From a checkpoint of a small transformer trained on Wikipedia.
Size: 18 layers, width 320, 5 heads of 64, MLP 1280 tanh GELU, vocabulary 2048, 23.5M parameters.
Architecture: LayerNorm before each block, rotary positions, biases on query, key and value, attention and MLP in parallel.
Training: a variant of Muon for these matrices, 488M tokens, 7439 steps.
MLP neurons of a small language model. Each row is named by its layer, matrix (down: output weights) and neuron, and shows model dimensions 48-143. Each number is 200 + 30 x the weight over its row's rms, rounded and kept within 0 to 999.
A block is one neuron, or neurons of one layer that tend to fire together. Before each block is what it responds to, as a language model described it from the Wikipedia text at the highest values.

Word-final suffix pieces
L13.down717,203,148,227,134,185,205,217,193,192,246,278,214,229,251,177,194,206,229,169,207,171,197,215,199,150,163,204,137,155,263,187,219,191,204,270,219,184,214,246,215,228,186,195,176,211,216,259,218,171,167,221,206,176,189,198,264,177,181,189,165,234,214,206,202,183,197,193,176,160,198,188,190,207,173,157,162,201,179,152,196,228,228,216,215,249,238,262,208,189,206,199,176,226,213,180,198

Word-completing suffix pieces
L5.down102,149,187,167,186,208,235,225,190,261,167,226,194,225,201,227,170,241,206,218,172,254,162,192,199,255,161,191,211,192,133,167,191,194,244,231,157,245,191,188,202,162,212,173,209,186,218,229,239,192,172,180,200,201,198,214,210,161,172,191,220,236,206,183,172,215,240,166,232,200,151,243,211,201,183,190,207,213,229,202,169,148,214,211,230,183,244,228,201,116,215,229,244,192,226,234,196
L5.down168,149,175,178,223,239,117,197,177,168,218,196,224,215,128,271,180,231,176,201,177,194,205,208,188,210,257,192,146,181,231,222,202,180,173,181,193,201,200,214,291,220,232,213,234,163,219,201,225,184,187,229,226,210,166,175,244,190,192,116,192,186,173,219,209,231,225,183,184,211,212,179,161,189,235,198,169,250,149,216,264,236,116,218,246,152,217,185,201,202,184,220,184,187,145,166,222
L5.down222,173,279,216,184,183,187,260,165,182,203,196,125,222,203,111,207,146,192,203,255,181,184,171,181,168,244,208,134,188,202,227,152,171,238,268,206,204,218,168,194,222,179,213,185,195,277,222,198,215,188,192,211,240,182,172,224,210,216,193,212,185,187,214,193,222,197,195,217,202,169,211,200,174,229,176,198,227,223,176,188,155,187,171,211,219,204,203,209,226,235,210,242,239,208,213,208
L5.down242,192,213,228,179,168,150,183,175,214,196,226,249,137,213,201,196,174,204,159,219,170,225,172,241,176,234,193,178,270,204,227,212,265,203,245,225,273,208,166,210,258,184,231,193,205,201,199,201,197,214,214,188,166,183,206,179,208,217,186,226,196,187,218,182,214,223,202,157,166,189,242,191,184,156,221,179,214,200,207,189,214,190,175,221,244,191,229,197,139,172,175,250,190,243,191,214
L5.down357,227,163,212,200,179,170,164,188,219,212,248,232,186,229,220,177,179,217,125,179,189,226,179,193,219,174,196,213,193,248,205,206,166,216,165,187,235,229,202,241,208,193,190,199,192,239,171,214,224,184,208,196,219,198,239,232,269,198,192,211,194,97,159,197,232,246,230,177,176,138,247,195,154,258,166,227,248,177,153,178,204,166,185,187,197,168,247,137,153,229,199,198,246,171,195,211
L5.down426,207,190,233,195,212,188,147,196,153,223,193,168,165,208,173,209,199,204,164,187,141,191,224,204,192,222,203,234,201,225,247,197,176,253,250,173,193,200,213,243,131,178,255,240,192,233,170,171,211,156,255,197,208,206,141,210,246,205,239,187,139,203,249,204,162,212,181,161,180,163,211,257,178,175,181,171,197,200,233,199,247,206,226,234,186,151,150,205,194,223,281,153,194,241,259,205
L5.down491,168,202,242,151,172,147,166,190,195,211,205,177,184,198,229,236,164,177,231,197,221,160,207,220,220,193,169,187,145,179,183,219,175,191,143,198,207,212,214,204,187,158,188,173,154,197,167,210,224,173,192,153,218,264,164,212,184,203,193,217,195,209,174,165,165,237,108,185,215,195,193,189,209,179,195,214,201,206,199,215,190,200,210,251,217,169,194,205,137,200,239,204,120,212,290,170
L5.down587,196,184,210,181,228,130,186,215,168,196,257,180,183,167,232,179,195,188,237,229,176,190,208,219,174,213,222,197,152,194,239,191,205,199,232,189,231,206,194,202,161,210,169,195,181,159,160,232,194,163,119,179,213,179,240,190,207,250,229,207,178,189,203,217,176,196,220,212,207,171,216,237,217,219,153,161,200,165,209,208,213,238,236,235,228,142,267,142,151,160,148,163,206,157,241,173
L5.down706,187,186,162,212,176,208,174,218,218,199,164,155,153,248,231,182,161,231,159,202,189,195,166,129,195,177,155,176,215,198,248,147,188,242,211,228,168,236,160,206,247,209,167,241,204,196,198,237,196,214,217,233,192,166,184,186,160,196,196,230,204,203,186,227,229,208,177,211,225,202,173,188,206,212,179,151,230,201,243,231,181,230,203,244,222,230,220,197,213,180,175,204,191,216,196,209
L5.down744,237,180,190,168,206,218,195,255,216,243,175,185,188,206,196,172,131,173,164,129,158,177,215,218,197,230,148,170,233,189,206,202,171,241,214,220,210,207,190,194,129,209,227,199,191,149,220,158,203,170,150,191,184,202,162,212,237,205,188,217,217,181,166,206,226,200,244,215,127,192,160,209,209,155,189,209,203,165,226,185,208,246,122,223,213,166,168,208,232,227,208,147,166,183,142,219
L5.down755,223,157,202,204,200,243,169,194,233,247,224,183,251,217,213,213,211,179,185,212,212,193,182,235,224,179,149,175,199,176,212,198,152,258,194,237,155,176,165,161,221,197,260,211,279,162,180,264,204,209,141,224,213,188,222,118,206,200,252,254,188,202,200,195,196,219,216,218,239,166,199,193,262,232,161,180,158,187,204,150,235,180,225,236,129,181,229,250,180,196,203,165,208,226,212,272
L5.down987,181,194,204,183,210,185,238,185,269,206,200,211,227,203,233,174,216,243,213,208,122,206,157,258,182,197,225,196,239,181,237,141,184,200,200,229,235,176,204,184,157,172,215,242,221,250,150,168,185,172,227,218,210,202,180,183,220,206,212,240,150,224,176,199,224,233,186,238,236,170,176,203,149,229,207,232,196,202,241,256,215,227,219,170,189,165,202,213,238,151,194,186,226,161,213,247
L5.down1015,172,170,255,232,219,209,186,173,205,203,219,190,187,225,240,198,168,232,261,227,227,168,150,187,149,245,171,197,107,194,227,204,313,210,175,179,209,221,178,166,207,187,231,195,239,206,196,187,192,222,161,199,189,178,219,194,244,205,178,247,216,207,218,193,220,238,201,204,235,213,182,261,212,150,238,236,216,168,146,156,230,203,168,186,240,203,232,204,191,189,214,242,234,196,230,196
L5.down1074,207,232,226,149,173,200,145,221,220,139,183,180,205,184,189,196,179,201,198,201,144,190,254,144,190,132,166,220,169,213,162,163,237,159,183,250,216,180,205,211,225,252,244,193,175,224,195,233,167,174,228,195,125,203,232,199,230,169,188,214,201,176,236,135,199,211,173,251,182,191,160,178,168,180,213,188,173,202,222,262,206,198,260,242,217,197,219,210,157,183,233,196,178,197,196,195
L5.down1081,184,192,223,170,229,184,195,212,146,216,142,219,167,184,202,185,183,205,183,246,223,232,181,200,176,234,216,171,186,179,232,186,234,174,205,233,202,238,193,189,217,205,267,188,232,206,189,266,172,159,198,257,146,272,220,146,247,145,235,179,185,211,201,151,202,196,215,234,239,155,182,193,231,188,224,247,207,199,219,214,246,164,242,241,167,223,218,162,210,233,223,189,135,202,182,195
L5.down1190,177,187,171,240,228,215,236,194,172,213,143,173,209,235,195,189,172,246,216,205,222,161,145,172,201,179,199,213,194,162,230,218,196,192,217,223,201,136,197,112,201,165,213,218,219,228,192,249,151,236,215,213,194,206,186,285,223,232,177,191,228,187,177,191,161,230,115,227,223,184,180,252,228,222,188,202,179,221,220,224,191,163,228,210,177,137,256,219,257,170,206,212,205,213,196,189

Adverb -ly suffix
L5.down60,178,247,198,246,206,235,188,186,205,236,138,188,151,137,174,206,153,167,199,203,205,153,207,188,184,170,197,207,208,197,208,186,219,211,221,211,236,193,157,188,230,172,196,265,227,235,197,208,164,202,201,231,195,208,218,171,171,178,227,196,177,227,234,252,176,225,144,238,220,266,254,245,191,195,161,191,151,227,188,215,158,176,171,199,259,209,210,196,187,211,225,210,217,176,151,204
L5.down284,185,160,196,171,235,174,172,219,202,197,226,212,229,193,219,209,238,227,196,218,191,186,229,152,199,213,184,163,219,198,228,158,193,221,174,245,202,217,171,249,180,208,208,212,197,188,247,161,254,245,217,210,201,213,174,252,222,177,211,205,153,161,191,222,186,216,156,187,195,206,217,160,216,249,195,154,274,189,159,245,158,176,218,209,174,196,196,198,206,223,211,212,169,177,208,251
L5.down287,147,215,246,193,192,223,147,190,224,229,214,216,168,233,194,212,193,156,265,235,234,220,195,106,199,205,165,225,120,210,206,190,212,221,208,241,168,234,197,230,168,264,203,225,267,174,147,248,160,184,177,206,210,182,212,103,212,183,182,210,196,195,199,199,214,199,197,209,239,207,228,202,197,214,213,213,185,165,183,167,191,130,279,229,215,153,238,201,200,234,206,192,189,187,164,238
L5.down288,227,223,200,176,205,133,110,190,225,197,204,218,188,212,209,189,205,234,176,202,143,257,224,179,180,172,186,167,197,231,225,201,177,248,191,188,153,201,217,175,240,189,165,208,153,202,180,227,168,175,204,257,178,217,158,225,145,169,181,241,180,189,198,188,238,166,217,225,222,139,267,195,225,188,260,163,259,239,146,212,217,204,185,234,188,168,162,219,174,244,217,158,198,201,215,215
L5.down399,188,196,182,147,200,180,186,210,250,173,163,180,240,182,176,243,214,228,183,183,169,194,178,178,172,233,208,191,144,162,183,208,196,183,264,142,192,157,164,200,222,208,226,247,188,262,207,235,216,249,232,213,172,212,157,190,163,192,218,177,160,254,245,203,260,195,155,203,175,197,212,213,189,212,253,141,177,196,189,226,171,210,202,128,216,211,152,226,146,215,197,197,196,188,230,197
L5.down488,170,223,223,193,192,240,208,197,222,233,214,161,187,200,222,192,200,267,210,244,213,237,184,217,126,204,242,184,203,223,143,188,228,166,187,230,185,162,204,228,194,220,212,162,193,208,182,205,296,225,230,218,220,159,167,188,238,182,196,251,207,190,201,218,178,173,213,164,213,256,213,146,197,232,229,227,208,223,244,260,200,252,241,223,208,164,154,241,228,154,199,150,216,168,244,153
L5.down508,149,213,267,168,226,215,215,197,159,253,182,186,237,205,193,219,140,174,154,238,132,202,204,187,191,209,192,186,238,220,159,115,179,235,168,191,222,196,255,268,179,193,100,200,212,198,209,170,212,199,195,149,201,164,188,237,223,199,185,207,220,204,173,187,212,220,207,151,184,173,214,179,155,252,149,216,164,190,178,202,215,198,224,192,214,164,156,190,191,199,201,220,224,213,196,163
L5.down597,165,198,216,170,254,151,136,221,213,230,212,178,186,187,169,236,224,195,200,213,212,206,227,198,180,172,206,187,178,201,233,199,179,273,215,218,269,221,213,183,188,221,171,207,220,193,226,216,161,195,211,231,169,171,222,204,210,188,162,179,200,228,194,211,242,195,203,214,213,170,200,182,237,189,257,183,225,228,205,218,236,220,264,114,163,196,194,235,209,174,264,154,167,236,152,200
L5.down634,185,206,184,227,234,249,201,187,181,145,265,176,184,175,187,207,218,199,211,200,208,177,211,156,195,198,212,217,183,210,179,212,207,148,207,258,198,202,188,209,242,175,164,219,189,199,167,249,203,205,236,194,229,161,191,207,245,171,158,202,186,239,161,244,221,188,207,192,161,221,181,195,186,221,288,216,160,182,195,220,223,233,153,161,211,232,153,150,194,173,156,252,272,137,230,174
L5.down680,98,166,212,212,173,207,200,219,192,207,203,208,161,176,263,176,213,203,165,149,186,197,195,192,199,192,178,231,192,208,147,224,229,191,167,175,201,178,210,221,195,228,150,155,223,208,179,223,181,219,219,245,221,194,197,175,168,148,213,209,151,201,166,190,215,233,206,208,207,224,195,192,248,242,229,140,248,224,197,160,211,191,231,215,173,233,281,142,193,215,210,156,223,193,230,188
L5.down713,220,160,200,205,198,225,173,209,217,221,198,208,178,202,172,203,180,212,264,212,170,174,170,169,198,218,186,221,202,158,170,177,222,191,206,187,173,224,176,189,230,195,166,287,190,194,120,217,251,162,186,212,164,184,198,227,211,218,142,192,205,209,178,189,194,228,171,174,187,250,169,175,254,183,238,185,226,194,171,221,209,210,239,153,193,258,166,186,220,147,141,202,254,211,221,219
L5.down847,218,198,163,175,209,146,181,228,257,108,174,196,187,243,249,223,192,198,186,210,222,255,179,171,186,190,213,208,193,189,208,161,172,180,187,200,182,187,214,187,227,232,156,157,203,189,176,163,238,255,251,189,202,222,136,173,142,234,180,166,204,208,218,181,203,191,139,176,186,227,206,167,163,210,160,193,205,173,185,173,185,237,184,199,193,195,232,203,216,152,237,210,181,199,226,186
L5.down929,211,178,189,172,212,268,200,184,234,219,190,210,175,215,201,214,251,201,244,246,179,213,211,241,184,217,239,189,192,228,212,162,240,248,133,196,217,243,188,226,241,193,181,201,146,204,210,164,127,196,184,176,207,187,251,221,155,181,227,186,175,206,165,161,195,209,220,186,146,189,268,210,223,143,274,223,198,209,195,204,208,225,200,213,205,171,163,174,229,204,206,155,241,197,193,190
L5.down970,206,244,192,236,187,203,215,186,204,216,203,170,181,187,209,149,233,204,204,217,202,192,234,179,257,139,220,223,238,192,202,236,139,216,207,252,213,161,176,174,166,233,243,192,193,180,180,164,192,191,197,181,234,234,217,173,189,168,203,205,195,201,196,170,232,203,189,209,180,204,193,170,249,266,187,216,200,245,142,168,188,210,180,182,202,211,153,202,155,199,193,206,221,180,192,206
L5.down1133,179,197,195,149,183,160,173,162,236,198,292,190,190,185,143,203,231,166,164,198,230,181,155,152,209,203,235,225,182,170,226,162,186,190,176,223,170,214,169,211,158,203,185,224,198,199,219,181,237,238,222,204,187,182,182,152,217,200,200,220,188,196,210,180,195,256,212,247,154,205,176,215,240,135,167,210,249,197,200,221,224,170,249,233,211,186,230,220,198,143,233,197,196,200,176,186
L5.down1193,134,153,213,205,154,206,169,148,191,193,144,243,214,224,210,217,211,156,204,233,186,208,213,188,213,171,221,182,247,192,225,218,227,201,168,191,186,202,164,169,183,219,235,241,158,185,261,221,206,221,216,157,240,134,185,176,176,230,263,210,207,251,240,232,213,191,184,207,148,178,215,246,219,195,145,155,149,215,223,194,202,190,251,223,180,227,188,183,183,162,191,237,166,181,175,204

Year completion tokens
L3.down131,200,203,182,184,207,256,188,213,203,168,185,210,165,180,209,207,187,209,186,195,182,197,175,226,225,258,151,196,179,165,248,166,212,211,279,217,251,181,207,218,252,206,234,177,189,183,176,176,222,203,207,205,145,221,203,205,187,223,219,182,233,182,209,217,147,182,123,185,244,249,199,183,175,203,208,145,188,204,174,187,201,220,242,237,211,210,110,238,145,235,194,232,200,231,165,189
L3.down321,211,163,145,211,180,134,239,188,192,182,212,215,225,235,197,208,194,200,191,226,158,295,208,192,178,150,190,232,221,203,217,211,258,197,220,227,173,222,208,201,212,118,197,151,215,203,225,187,177,183,203,168,212,206,212,208,198,227,226,190,278,183,221,189,184,216,194,256,199,258,208,187,210,178,242,191,190,246,180,184,164,226,212,191,212,153,206,199,231,221,234,201,172,148,187,138
L3.down772,191,182,147,161,180,201,260,194,197,221,239,228,220,171,230,159,151,192,208,195,156,246,208,205,214,214,158,213,244,174,223,206,270,170,192,171,161,190,235,267,191,165,176,185,200,147,161,170,213,203,196,135,147,212,134,180,234,190,234,158,229,198,140,195,205,221,252,219,176,213,197,195,309,180,194,210,230,210,221,176,216,152,244,192,173,209,175,200,223,194,223,182,160,193,212,245
L3.down830,221,250,143,187,207,212,220,246,173,199,177,182,223,184,190,220,227,218,210,231,193,232,255,217,210,171,212,203,197,199,220,224,263,185,239,201,153,154,242,227,164,230,241,187,133,155,214,165,225,241,249,142,179,200,160,227,198,188,180,163,200,192,149,244,171,196,176,225,181,214,254,215,200,185,174,187,123,194,206,171,191,206,161,230,194,160,239,206,223,204,269,182,183,181,169,224

Mid-word fragments, esp. "Preceded"
L3.down34,174,238,184,209,205,223,205,179,242,256,229,183,180,176,196,251,134,182,149,270,204,263,219,181,233,207,185,206,136,188,217,125,200,182,167,211,194,201,156,217,246,198,141,176,203,219,215,219,110,200,226,203,223,246,230,177,198,255,200,207,173,201,178,204,194,177,162,207,155,166,219,210,224,238,200,238,208,176,236,194,163,218,240,215,217,145,253,162,140,207,234,196,188,190,196,181
L3.down206,169,207,163,197,187,150,199,222,231,206,212,204,179,258,160,238,200,186,230,202,160,194,246,217,251,202,190,208,208,176,237,196,198,212,202,211,267,188,190,192,221,209,143,263,184,236,213,165,195,228,203,232,199,209,242,197,206,214,210,141,164,156,159,224,204,275,167,229,212,250,148,197,221,161,144,225,200,171,242,166,202,225,219,202,217,235,248,192,256,212,197,210,242,171,214,198
L3.down403,244,151,211,191,211,159,182,177,196,179,236,233,181,222,221,185,214,163,242,191,195,224,198,203,232,242,187,272,242,255,220,208,140,239,179,203,261,173,213,202,151,152,163,236,223,272,191,171,168,157,210,203,176,188,145,182,215,203,165,185,189,157,214,235,198,194,242,233,196,238,175,198,234,241,195,158,155,205,144,211,194,214,195,187,143,211,185,146,203,234,268,255,236,181,234,213
L3.down506,171,147,183,176,260,217,175,213,285,187,208,242,227,218,169,190,225,154,227,198,196,181,196,204,263,211,225,239,180,193,225,125,201,200,190,188,174,255,164,237,182,234,199,151,133,262,217,191,197,182,211,188,216,192,224,241,200,216,152,158,199,159,192,203,225,192,183,176,206,210,248,188,155,196,192,187,183,167,243,207,200,235,193,190,210,149,238,145,177,215,126,225,177,211,261,183

Word-internal continuation pieces
L3.down141,182,164,187,227,251,258,228,203,240,179,189,163,180,232,188,179,199,218,240,191,269,199,218,224,191,237,165,212,140,202,170,224,141,168,243,181,278,218,197,203,227,201,236,226,245,183,160,236,247,148,247,222,207,255,211,271,195,210,222,161,191,162,195,251,215,231,161,221,254,221,198,167,221,172,218,244,188,172,202,196,195,163,160,191,200,179,215,170,246,149,185,195,179,168,166,239
L3.down767,226,206,205,196,206,262,209,161,239,184,217,267,195,155,202,201,178,219,207,235,220,273,234,174,182,172,192,209,198,177,200,191,193,171,237,156,217,234,232,188,238,175,219,244,190,221,245,231,212,177,156,201,229,200,166,223,211,216,218,165,181,212,209,173,235,206,217,195,237,231,214,196,237,246,228,199,152,215,235,200,177,186,195,195,179,185,196,199,213,204,246,227,185,219,214,203
L3.down1055,235,226,196,197,252,222,188,231,194,235,206,235,260,193,178,204,203,229,187,189,136,248,188,182,200,186,180,169,207,165,123,165,167,216,219,268,247,177,162,212,176,189,218,206,173,257,218,264,198,148,160,202,233,258,167,218,211,241,181,210,200,192,136,237,152,162,218,191,178,259,195,177,164,196,194,137,170,215,222,186,234,213,221,225,204,218,221,253,214,165,226,211,226,221,228,179
L3.down1249,201,227,178,249,214,193,164,181,224,209,226,240,226,223,167,228,207,188,156,216,183,194,193,241,190,211,214,159,198,193,197,211,163,209,226,216,202,176,178,248,216,218,199,182,246,199,181,260,176,136,155,298,234,165,180,208,205,166,170,149,193,219,250,210,172,215,181,153,200,200,126,220,237,162,133,216,238,227,236,167,217,169,178,230,199,223,157,186,243,226,149,254,166,212,203,219

Word-initial fragments
L13.down469,212,259,205,209,206,162,212,251,184,179,172,193,186,176,179,250,227,206,211,213,152,171,148,136,183,198,180,159,220,211,255,190,207,207,189,182,209,174,175,244,197,264,191,180,211,201,186,198,201,194,231,250,204,234,210,162,230,221,167,200,246,189,196,190,154,185,129,215,206,161,242,236,182,180,228,150,212,166,192,203,210,262,202,178,221,182,242,203,191,199,247,194,186,225,231,169

Word-initial fragment tokens
L5.down61,164,192,194,167,197,198,214,194,234,210,222,230,242,203,161,202,182,186,191,245,200,216,199,214,202,213,203,210,202,283,201,239,248,178,175,189,181,254,196,214,188,210,163,209,233,210,207,211,184,171,209,234,207,210,241,220,174,204,213,223,241,187,214,184,165,204,146,196,155,145,199,169,254,248,299,181,236,217,180,207,165,236,163,161,139,188,172,177,179,153,247,257,159,180,181,224
L5.down210,171,223,193,161,261,254,213,220,197,217,204,205,173,210,228,179,247,161,210,219,172,175,161,150,221,189,261,200,174,168,258,166,159,195,210,218,140,169,169,183,221,173,232,202,178,231,189,220,181,171,240,236,185,238,152,212,210,167,174,187,189,188,193,206,222,192,194,159,218,220,155,184,182,199,167,181,241,212,192,190,162,233,202,233,152,144,206,242,136,160,144,201,240,219,203,154
L5.down228,128,230,188,161,200,219,149,168,176,204,234,198,220,169,187,225,154,134,218,206,181,223,215,182,199,234,223,202,231,182,202,270,176,210,181,190,181,221,196,178,194,238,254,212,212,208,224,204,249,223,173,199,214,257,202,209,202,226,191,274,211,201,204,207,190,211,185,209,185,197,173,188,178,239,204,219,212,201,212,170,198,165,203,221,143,176,175,243,245,160,255,195,224,229,141,251
L5.down293,202,194,198,148,152,176,219,182,216,173,236,199,191,134,245,217,166,205,216,171,199,189,199,177,191,208,164,234,161,182,126,188,222,223,164,221,205,157,169,221,233,263,181,166,217,164,184,202,212,189,182,185,173,167,240,216,222,202,195,170,160,168,180,156,203,169,142,231,199,212,163,240,149,185,194,160,202,249,225,184,238,185,239,194,180,187,214,175,231,218,192,259,208,204,198,198
L5.down342,217,172,218,160,234,185,188,172,216,222,202,257,227,212,170,213,199,177,154,229,112,260,211,230,157,192,190,258,145,185,178,211,283,162,206,225,222,294,200,152,203,193,202,176,243,172,193,195,163,192,202,159,217,244,222,228,198,233,231,151,186,161,204,177,169,250,172,160,192,197,179,211,262,173,203,174,181,250,185,202,215,180,188,210,217,226,224,154,202,216,198,171,220,248,196,196
L5.down405,188,163,216,265,165,171,152,198,235,188,192,218,211,228,256,207,203,199,156,198,198,193,192,211,246,227,163,208,200,209,212,177,217,225,169,227,184,159,137,267,205,207,216,197,170,233,168,160,198,221,215,188,184,166,212,195,180,191,214,182,140,198,203,190,213,194,191,223,178,210,227,214,206,252,196,192,200,172,183,124,207,167,191,174,185,243,227,196,196,206,177,223,140,184,229,274
L5.down563,213,143,181,167,240,192,186,228,199,212,214,201,176,211,185,241,199,202,178,188,196,218,172,198,160,177,183,234,187,188,203,178,179,221,191,211,209,173,159,209,178,233,215,227,145,207,196,150,128,205,249,223,177,167,201,213,216,226,217,197,192,194,211,193,184,223,236,195,268,211,180,172,142,178,182,201,145,217,203,216,147,221,202,198,135,157,200,245,237,215,187,197,207,188,170,225
L5.down624,168,215,198,220,187,286,210,176,190,216,176,215,204,169,152,158,195,180,187,207,170,196,176,192,146,162,185,148,225,187,154,214,178,202,202,231,186,156,220,208,242,255,221,204,196,208,199,187,237,163,173,230,276,243,259,222,223,188,206,188,162,182,208,191,215,163,227,241,229,173,225,219,217,175,174,184,220,211,180,232,222,178,194,178,136,215,195,163,205,205,241,152,205,201,208,188
L5.down649,179,196,177,155,192,165,154,211,218,182,233,195,182,216,173,209,198,227,210,190,178,212,183,192,122,233,252,219,179,190,189,242,256,161,137,179,200,183,273,140,191,181,201,206,230,154,261,210,231,236,175,174,159,226,182,215,181,221,214,171,183,212,186,193,179,197,170,209,233,173,188,216,180,180,195,200,256,165,218,191,179,201,227,150,180,149,232,251,243,213,226,188,208,195,200,207
L5.down745,176,206,204,244,183,154,260,215,208,184,274,212,217,137,205,183,220,221,112,242,214,256,216,220,268,214,223,200,177,225,213,201,223,276,204,157,210,195,217,182,162,203,203,223,223,240,238,185,177,206,210,197,195,235,238,195,197,145,200,220,233,237,218,235,255,191,214,158,176,172,157,172,192,162,182,148,212,193,245,232,195,138,179,206,206,222,213,221,147,195,226,170,153,189,125,174
L5.down828,202,213,207,214,173,247,221,193,234,180,165,217,221,179,198,279,194,240,248,276,187,194,256,171,145,175,187,169,199,288,214,218,245,182,221,239,207,219,273,173,252,239,226,230,228,168,198,182,187,153,174,178,242,229,243,169,190,213,237,316,185,246,246,191,187,170,201,245,209,236,120,158,201,214,188,212,241,195,194,177,143,162,177,264,179,192,165,187,192,200,219,208,214,185,180,204
L5.down851,180,267,239,187,276,217,201,216,208,157,174,244,215,195,202,144,173,180,193,211,171,199,176,183,207,206,196,185,225,173,174,224,218,243,230,178,227,169,210,192,202,179,198,238,230,167,167,182,200,233,166,243,235,183,185,160,203,158,166,225,132,215,201,166,198,138,142,238,187,200,171,202,191,200,242,260,205,189,190,192,163,169,200,215,185,223,220,178,179,238,202,193,182,216,212,173
L5.down1043,201,241,214,219,157,217,266,144,200,234,184,172,171,221,195,209,196,196,235,180,216,181,211,183,160,273,141,188,204,217,211,196,236,203,209,182,176,189,264,191,224,185,232,159,219,179,240,233,209,250,171,238,177,246,214,187,167,165,234,175,137,231,223,222,200,201,194,182,213,198,183,190,163,187,188,227,222,214,202,194,188,241,190,244,189,219,226,200,251,190,219,229,196,171,227,169
L5.down1087,181,231,217,159,211,186,208,253,181,153,222,242,181,213,177,213,223,246,209,160,208,198,158,212,181,221,231,191,180,206,245,265,175,181,159,183,183,221,196,199,189,156,229,208,181,174,143,241,174,206,203,173,176,233,257,203,229,200,217,215,217,214,187,246,224,157,189,207,204,165,159,207,166,188,186,228,205,241,208,219,218,197,187,220,164,183,192,217,273,231,195,164,207,204,176,182
L5.down1138,191,181,167,139,228,216,211,185,185,152,179,195,225,213,144,282,169,171,170,230,179,199,213,191,179,188,224,205,115,197,200,202,220,188,178,241,165,150,272,168,195,213,191,241,194,223,202,212,154,136,158,191,141,240,222,256,216,205,237,158,212,203,199,232,257,188,169,169,270,184,171,154,217,226,206,201,173,230,252,238,179,211,172,174,238,230,183,217,195,227,245,187,274,170,161,233
L5.down1209,235,251,235,199,167,214,142,200,260,165,178,226,145,169,236,264,191,159,194,153,240,208,154,220,224,147,204,207,231,178,201,231,219,150,180,227,205,163,213,188,171,210,205,222,247,182,203,134,263,182,200,194,227,176,198,147,183,240,186,211,242,235,192,192,177,221,187,174,194,153,217,244,219,224,198,207,162,206,212,205,160,194,198,207,185,192,222,202,232,180,246,193,188,189,161,191

Copula and adverb before predicate
L13.down31,176,198,178,199,259,240,208,155,188,198,221,181,172,211,221,215,147,216,193,213,170,202,242,261,152,178,229,188,169,195,175,210,215,155,232,161,223,216,161,166,215,179,216,195,165,215,198,191,173,214,210,187,154,207,139,204,207,193,229,209,194,136,225,148,221,210,217,193,202,164,157,204,254,240,192,177,240,198,167,210,182,190,250,234,243,197,154,216,177,251,223,218,248,165,136,174